config = dict(
    num_hidden_layers=8,
    hidden_size=160,
    num_attention_heads=5,
    num_key_value_heads=5,
    head_dim=32,
    intermediate_size=640,
    vocab_size=512,
    hidden_act='relu',
    norm='layernorm',
    norm_place='pre',
    norm_eps=1e-05,
    positions='learned',
    qk_norm=False,
    attn_scale=0.177,
    bias='all',
    tie_word_embeddings=True,
    parallel_block=False,
    init='normal',
    init_std_qkv=0.0395,
    init_std_o=0.00991,
    init_std_up=0.0395,
    init_std_down=0.00991,
    optimizer='muon_variant',
    learning_rate=0.00745,
    beta1=0.95,
    weight_decay=0.0,
    lr_head=0.00771,
    max_grad_norm=0.5,
    warmup_steps=200,
    schedule='cos',
    final_lr_fraction=0.0,
    batch_tokens=16384,
    max_seq_len=512,
    doc_mask=True,
    train_tokens=112500000,
    max_steps=6867,
    dataset='wikipedia_en',
)
MLP neurons of a small language model. Each row is named by its layer, matrix (up: input weights) and neuron, and shows model dimensions 0-159. Each number is 128 + 32 x the weight over its row's rms, rounded and kept within 0 to 255. Numbers have three digits each.
After each neuron's rows, "fires on" lists the tokens most often at its 100 highest values on Wikipedia text that the model never trained on.

L5.up33:072142102138150162151130134118100102126066123082158131128173079111157111063155105120128122123105140119129132184096072176176134089153116093119158159069129151117095117159170125167083187089130193125149113179113088114143098096180170184138124129121101148145107104117161177125131117165128187117051148154182155131069116110148130169141118120117072110103185165128179089136097127128124178143114119179138130105117177088056112111124165168094102146093141069127177096195113066167089139119126130
fires on: "is", "er", "or", "em"

L5.up291:098077121167119104092120084189105163081170166125131173093131123128107089181112155141078113111156180170109148080144116104125145116187170160077120077080119158107107181115108126128140134127132128121144151080111163133151099073156188137151102085156131067174142086137139117093136161127130124195142111054124124140145142138123113211094189074102106145093166183136129100131189156162144103150132126093088143144184064146124144160146072154121113091156100123132114204077110104168119101094109150
fires on: " m", "le", "re", " ch"

L5.up595:130100131195119190118106134096100133159102115147139192176176121059135067081112121116105167123159100134115092113096158135116144071128115139121093160170110158167121164133122110135169181102143103145122141090160090076134092171151084149136140162144116117146148157147087111072104133147153142089094104093139116099132055095153117161109174114131092115155169199178154087129129125148069157164117140096177121149158180100091120171120090123148156075159174120076158137050053154129101060165121107
fires on: " m", "'", "m", "us"

L5.up332:128121116188190091159126133094153133137117104158122140217142163096077168146104168149119080142115131090117112091118065155144124102185134163127194138157123101161134104143179085134113169148085100182139123163095099123126154102121142169101176118128124066162134163159144125157166166188123156097101122194160076071147098093123066111092149142130124117168099151137165159065112152105120086124133152213124092161100125122131077128147133124142116114127111126145101049141094155069078113081133188
fires on: "ound", "il", "on", "ap", "d", "b"

L5.up273:118064141167129105189167122166143098156127146142164132134160111104106103116159188147149130069165128113179094079120118104140153130147101107163128139185090142141130155128119134050160139148077124107166182090099114143155110078047201111148116159119108139108136115103147155144165172119141130151096099198134088088115165201119158120160114135094126108117101157070086192081074159146098164127179101112142183145100077134085129132177096105076151079121115097153084120094145109137119079187127094
fires on: " T", " t", " ", "T", "c", "l"

L5.up571:143105103136123121101159169115097101140099064133177156146136160097165147148142064040159133149156113102136129169137154129134085158102102097110142160141118160069123144102185156117123132136142121134067123189091167130066170106050185087175143170103144145085133191171101151168082064148139142112149118157110119154137095120128044104148145101122136067112086144122096158159135142173161161113116076134084149164127141149121145117106126186118090098187109045181178147117142123118122108122093118
fires on: " p", " wh", "h", " to", "w", " g"

L5.up38:148175134150178166082156118111172143193100128151139113152117149167133140153145134136089160048112132104062149092128124129159136097124154144101087098137099093171145097143119112133152121093121066205189161140145250126136087117175131111129160124111116213147107114145111111149123080077188134124151147075119069120097137191055150089141132091149116140121117095111123118115109096199166159082139134147139131134117103124173051198150113129130077112097097132123121122112092103130146124113138154
fires on: " f", "3", " F", "at", "g"

L5.up599:139206088095136150142159133133090105121142099140122134126150074116147152099133164115172165126104086115117135125101093100136164140155208120088108161122080183144130114136108137141093106099186154199103175082086155124101175123113142156175075104045142102151149135121079124165132165082104109152152070098096155098108119180183168124143158105115150092210146157117117069139089138129123101099101190165116107140135104089157158105151086180132111088132141123170174145078161172135066098120075126
fires on: " N", " w", "w", ".", "s"

L5.up519:154208125148126117106102117122131144100123111084148117074159115149162109099143172110120140077140104109167175145121117179147117147068165129182139093129155198171044146131123167111066120140129122146084192150122107066144178143149108142133157144070106129178114103184110046145165123127164127043106148132091111122124180150121191145107150043088141133083121089137135156088199135147131128137115142106101131149135098132138108143118167086129079126119051093168139109160155126130119160140094170
fires on: " with", " that", "up", "gh", "il", " from"

L5.up54:162118144121146115105151132146129128127098069136163147155136119126149160124126132070165177125165099155058117097122102136095091146146082110083146085089163159187123117120081155086126178109197127095172095183096143171114147118151147143155165115125114101140139084093110098139079089125161150083122173137132061126202074142160130072156176156115134065076156161141141135110057159094188181140106094116130158102172120108173083124171138140178115104111128194082152116136058127133150109134077116
fires on: " of", "l", "al", "igh", "on", "if"

L5.up193:165184094113160091126181098098091096151133098146124103079154078135105152223165134073134121144112161183143063098105166166152148133114143131177166101180116138071116135098122086121154181088156164120119075153098125132127058182082151137116145124182119079122135075099166160190107116095092124113119093106094130128103089106127169194098070108116121137143073152161168111169118102164139101091138138136114114156107184139070147147184132137155114061142127169134148166114107123139081143164114142
fires on: "ar", "er", "or", "he", "m"

L5.up410:132109118132134159079123110191090082089118138156100136092129128201139171113139121162078136100137142121117160135120139123064097115160144133098120089132136169085121063139144125120100164121171178135107126109175111133091136151177108130121094184134071114206118155079146146131146080108167114154091127120168133104166119120140130056162191157147167173140132120042182145147094172081118135138115081127182126102152132170080133114081194105196120092190160145090122119051104096159119132130167105
fires on: "en", "x", "ical", "am", "ld"

L5.up248:124182118077121129175111125161113104094105130102146147140086099122145170145174160113122210146153094098199125111133140111100072149101073096102136115117054182136102111128153177144147178155118150138156136095087169124064184118114147154116106150114180095146087111130119086095106142116168123171184042092145129098100159111126193126200112129185131103149125187112135061128152171136142116121092192149148107135110091154112117094103167131134119143181078132159117070088125103100145089134179125
fires on: " w", " W", "w", "W"

L5.up39:131132151129141088117061133133127139071141113151134145187097146156151162089137122113190163101110127114121126169135125134080130125145134089102114126169141170142178134076070163122160090118181103181084119105112122096079177133114119131124177124086121145102106080125148128132105069105123116118117156175077142135087133128175153150198147117123160039160067086040074166118177133166092131111145123114153101158175045128180163158141103075144071137120105143180105143123164182155145132125093159
fires on: " ", "ov", "1", "5"

L5.up484:109107094138134100159129106170097167191145089131142052129168134129149117115093146117174106152124161078164127126106117162086136084103073114151158228152075142126114193161104099111123144106104195147143074126096104131072108066087106197145076167117166040113093124085143165081123110106157145136076135206141162146151080091189105158181180147140111121124086139142093136159149162143121124153143098129126121131110109171147175155102153158118121114124080117100133080102133116149135105155118153
fires on: "and", "t", "u", "w"

L5.up609:099164160101032137171142092196058143127101149115115169112139129107150154140135135198134155128137161100119131070088198152128108150155145118123101112113129109129114137109062137105113136121188113172094160089086164164147104162105148130093112108115099076144140084161107114141161181173177166104125190178117124106121051131150158118165126131072122112102131105141112067085128186128149123116164138099154200151100148149173133190119093143107061083162092165119174109092125112149154170093121114
fires on: " t", " st", " s", "t", " m", " T"

L5.up365:124163088100143172147109154184090194142171080126109124092159125133122156147123118124157086101068124103109128116165124118093099140139092112130156170155121125110119070119153118133100113112059111134113100168068120156093115077041084155138154132098090152174154072183158101108112182133150144201089105124157134084151195096217129089165186111087117133123123181133174137126112123148186137088110087164110193121102131169151181126154166115134142136125100074141097064127142095134107120126094141
fires on: "t", "ist", "ation", "ter", "d", "g"

L5.up405:106138119169116071155174129115141111092115129119144138085190148094175138123081176171068181132094086110113089169076146096152053156142135112104120183187187115119126153201141110157140167160174145138110117154129194142086100141166097076130152120125105171149072151170093116113097191177171124117081117098101156145070081154143043170125133157121156110082163172102110118141119157093130108140147132170077087110148124115075136108149114157101118046147156139143125158140121098139132127110125132
fires on: "f", "'", " |", ")", " m", " ("

L5.up261:099153142130087164089134160177105101187158109116175077181192125130102138158104138170158166107114110119105147133119155151131097163162124153124102167164138136103146171077181127118178108107146203124065133157100107126145079112147085127067111107128095119102033149151121162155157159116130132099108116180119112136155123202085085153124105127170073130107145161129069166145121152138119135082108138147130063089147117132122107145099176128109112106083119098094210113063155146203167120082168122
fires on: "ing", "ed", "al", "en"

L5.up506:122104145141088094132102142097113098146141094127091139138106124126156101122134117160061146118112084085122174123125164113124105140142099151103129074122115153094109134130097085142093172113152068135149191178115125103117109189136147096170118145167141122095153165170108114158195054166159170170124105142065126035152110111139065136112152103129123117121111157172094150133135154144149130104139105102076152124141192163070111121171094179142157086236184214155154129104133130185088110148141108
fires on: " p", " c", " m", " l", " by", " e"

L5.up246:080135126218114126130127183139138141163129124116064133147131102118175144149104108069121140124094161095147083122146162110106073177090073118136142148137189125110102164116135090152162057148142114116128127167150116115141220133116166121128172096141145119196089122098131104184059136116129151130190107186118091133113133172128110080085113153137176090143102120163120151144067150164140102130122161109107059149074095157131136114129118178118147191118064153138080148119120117044118105104079160
fires on: "er", "il", "ed", "it", "ound", "ter"

L5.up76:120148141095120201157132131072126114129075088096103158102103163142151114161143105146147120144132084153138143156119091134108155090158105161073087127081099152105117131057112163120107131147153100141174159161175091148094145115035159118182173161111152147117147128105126130135151189102151146142139105097162127209157107142127143107168115118157115015148076128154176142098094117130095150118144092099104122144133163106125066126141137161144136190128186129110119084062124144137206121088057080
fires on: " al", " th", "\n", " wh", "e"

L5.up585:118143158098133119197098094118143159142124104084067101146170074128063157107092112140126157124102131108140167105100139144120167169144129140122144108137108156161143192138146164163127200111166142158189129089113114116177183124145185140135067136085165121063157150060073168072157130168111119118123167088108119085143123156102146083114157150076167150104143119078095175133084113102133143111142077130110136112153165148144139099125139158205076105182158063123138166117079065159181144103108116
fires on: "as", "S", "s", "om"

L5.up315:118171109136192108184117124210066134158158201090149108057186153124065185104088112107127080148110103125070092115109107081171169108172165127132166150110117145090133113127106163129159149098182171069120154108144145177138096094113108072151159141182165131062135108111092172146141106123167160097131155107126153122124120171115196137164091109110103140124159104105099114028169129135117138141101089156119118147128102120129186120118125108111116125145117119175058154169092136103109123142108110
fires on: "98", "on", "ar", "1", "ac"

L5.up139:109152171116186096103088124070118131097074168125126145134110112100123129153160121142119105083116152159109134164103071154189115182147129105167096116144101095070155133172162072119069132084116129108085137159191165137105154200076145112122152144119120120137115105130087111163160208166130128105097108131095054134086159153129123119066196083130173128096113136143144090213095164124159162115091078151192093146127166114109161133125158145087144158105156140117144140161187082185095124153133129
fires on: ",", "1", " "

L5.up432:137129134125098097151142082074147161115130156141175120117159133135097146129098130110098161119129138133078129130171170133164145165140179141091065139119127153073124124082123126085153085159166170120107127134163094130111124107152133172146127092098065193099162110117122104153087143141138164158149168193118096126203169135120154116128174088092135117114141184128153119096073122098100104077212153145118072107082147141186054113093091133223155092101130182135131071117139147126084108096125209
fires on: "r", "ar", "l", "al", "i"

L5.up32:180142170121096116135151124152105147131084149086193156109163122095146140080161157139102108186090163114021132119114088187191167139086138124178091157143099109146116167053125146099130223104190138127106134083141105110128148161140131141108131129191145109150155110157115186121100097126103141096091123142137125126148097106151169163138143097178123094112132178157102144109151140132062135166079105137121159113140149197140141111132087098068074099152126114114094153089124063127167138106110063
fires on: "v", "om", "ab", "as", "av", "es"

L5.up598:092117096157123160088183137107104156123105103101176112144128085146141130135191144108092099118230123088140077129111105124186124145103099082213116134143144137160152137074139113098096153135144145188120155026140134074120126130145116135102104150139152121145108187146085110089151122141080170097147119105145114129111085142119081173143130175132146143151069092088150168109147155076183144114135154095174123104116123140159141128143024175093176147158136126100189147126090100188118163148099144
fires on: "at", " of", "2", "st", "ld", " the"

L5.up614:169166110125070118156144150117157104142092150165141131164138154155116098091101123141067159198092167124132149184120137166154145101103105144107075039140162103177145136149137122105134076133093157112053136104133139156053108166182108110114154163124141045068146121055106116136188149141165193147101098166080129116136163128094182149107144139153117141130088108071118154125150140188106127138119132100093152124160170139162176146174104086122097130116152144138158093087168124059108083098121148
fires on: "1", "n", "t", " ", "5"

L5.up429:134143095129134116120121177074116133140144086109078158120132155116134113155052185135094145114128120099119219151175092176150141125170111145133139102093115133104177139156147175185104205170127113140117053146101097194091147124067135106117063132164108141091160130044144169141160127121137073118148090139152121071165197084160126092081164089112157109163133094132124157114147142162122069083137104133090115106151103049140133164136104160094102159149124160120165117173159123141117102139101164
fires on: "w", "d", "ew", "n", "our"

L5.up56:111177115129139096176169156129136162141110082166110168146166101095132108109134121089122112140147117119083097112147107150122103132090132091126180111174128107126149137144118152124054126138112206071169144160068114177070164073099078077059140157114125154105162097109135136070097154173134133093125152122147111100141071104081172129175132125109134113186179171126199197086143141137170141116137127138166143135044135138121143172172126188104155166178164094089087096105158164116096086120131141
fires on: " an", "d", "it", "ew", "g", "w"

L5.up201:116053167141082108108108140076067125128111110136174137109172091118095195154127125130128072148115095100169133177094140142087132123161128118089090093153182131193146158192123189159110147090106098136153109083144126105144180055128118108108116124160102089173073098124145120138134154110140136134147130160134147156108125061103144197129141133139152123130089159152116149098188113173040119128152141120140120183160131035178148112118105154092072127123104107148128128088101109191126197112148163
fires on: " (", " pro", " A", "{", " a", " Ch"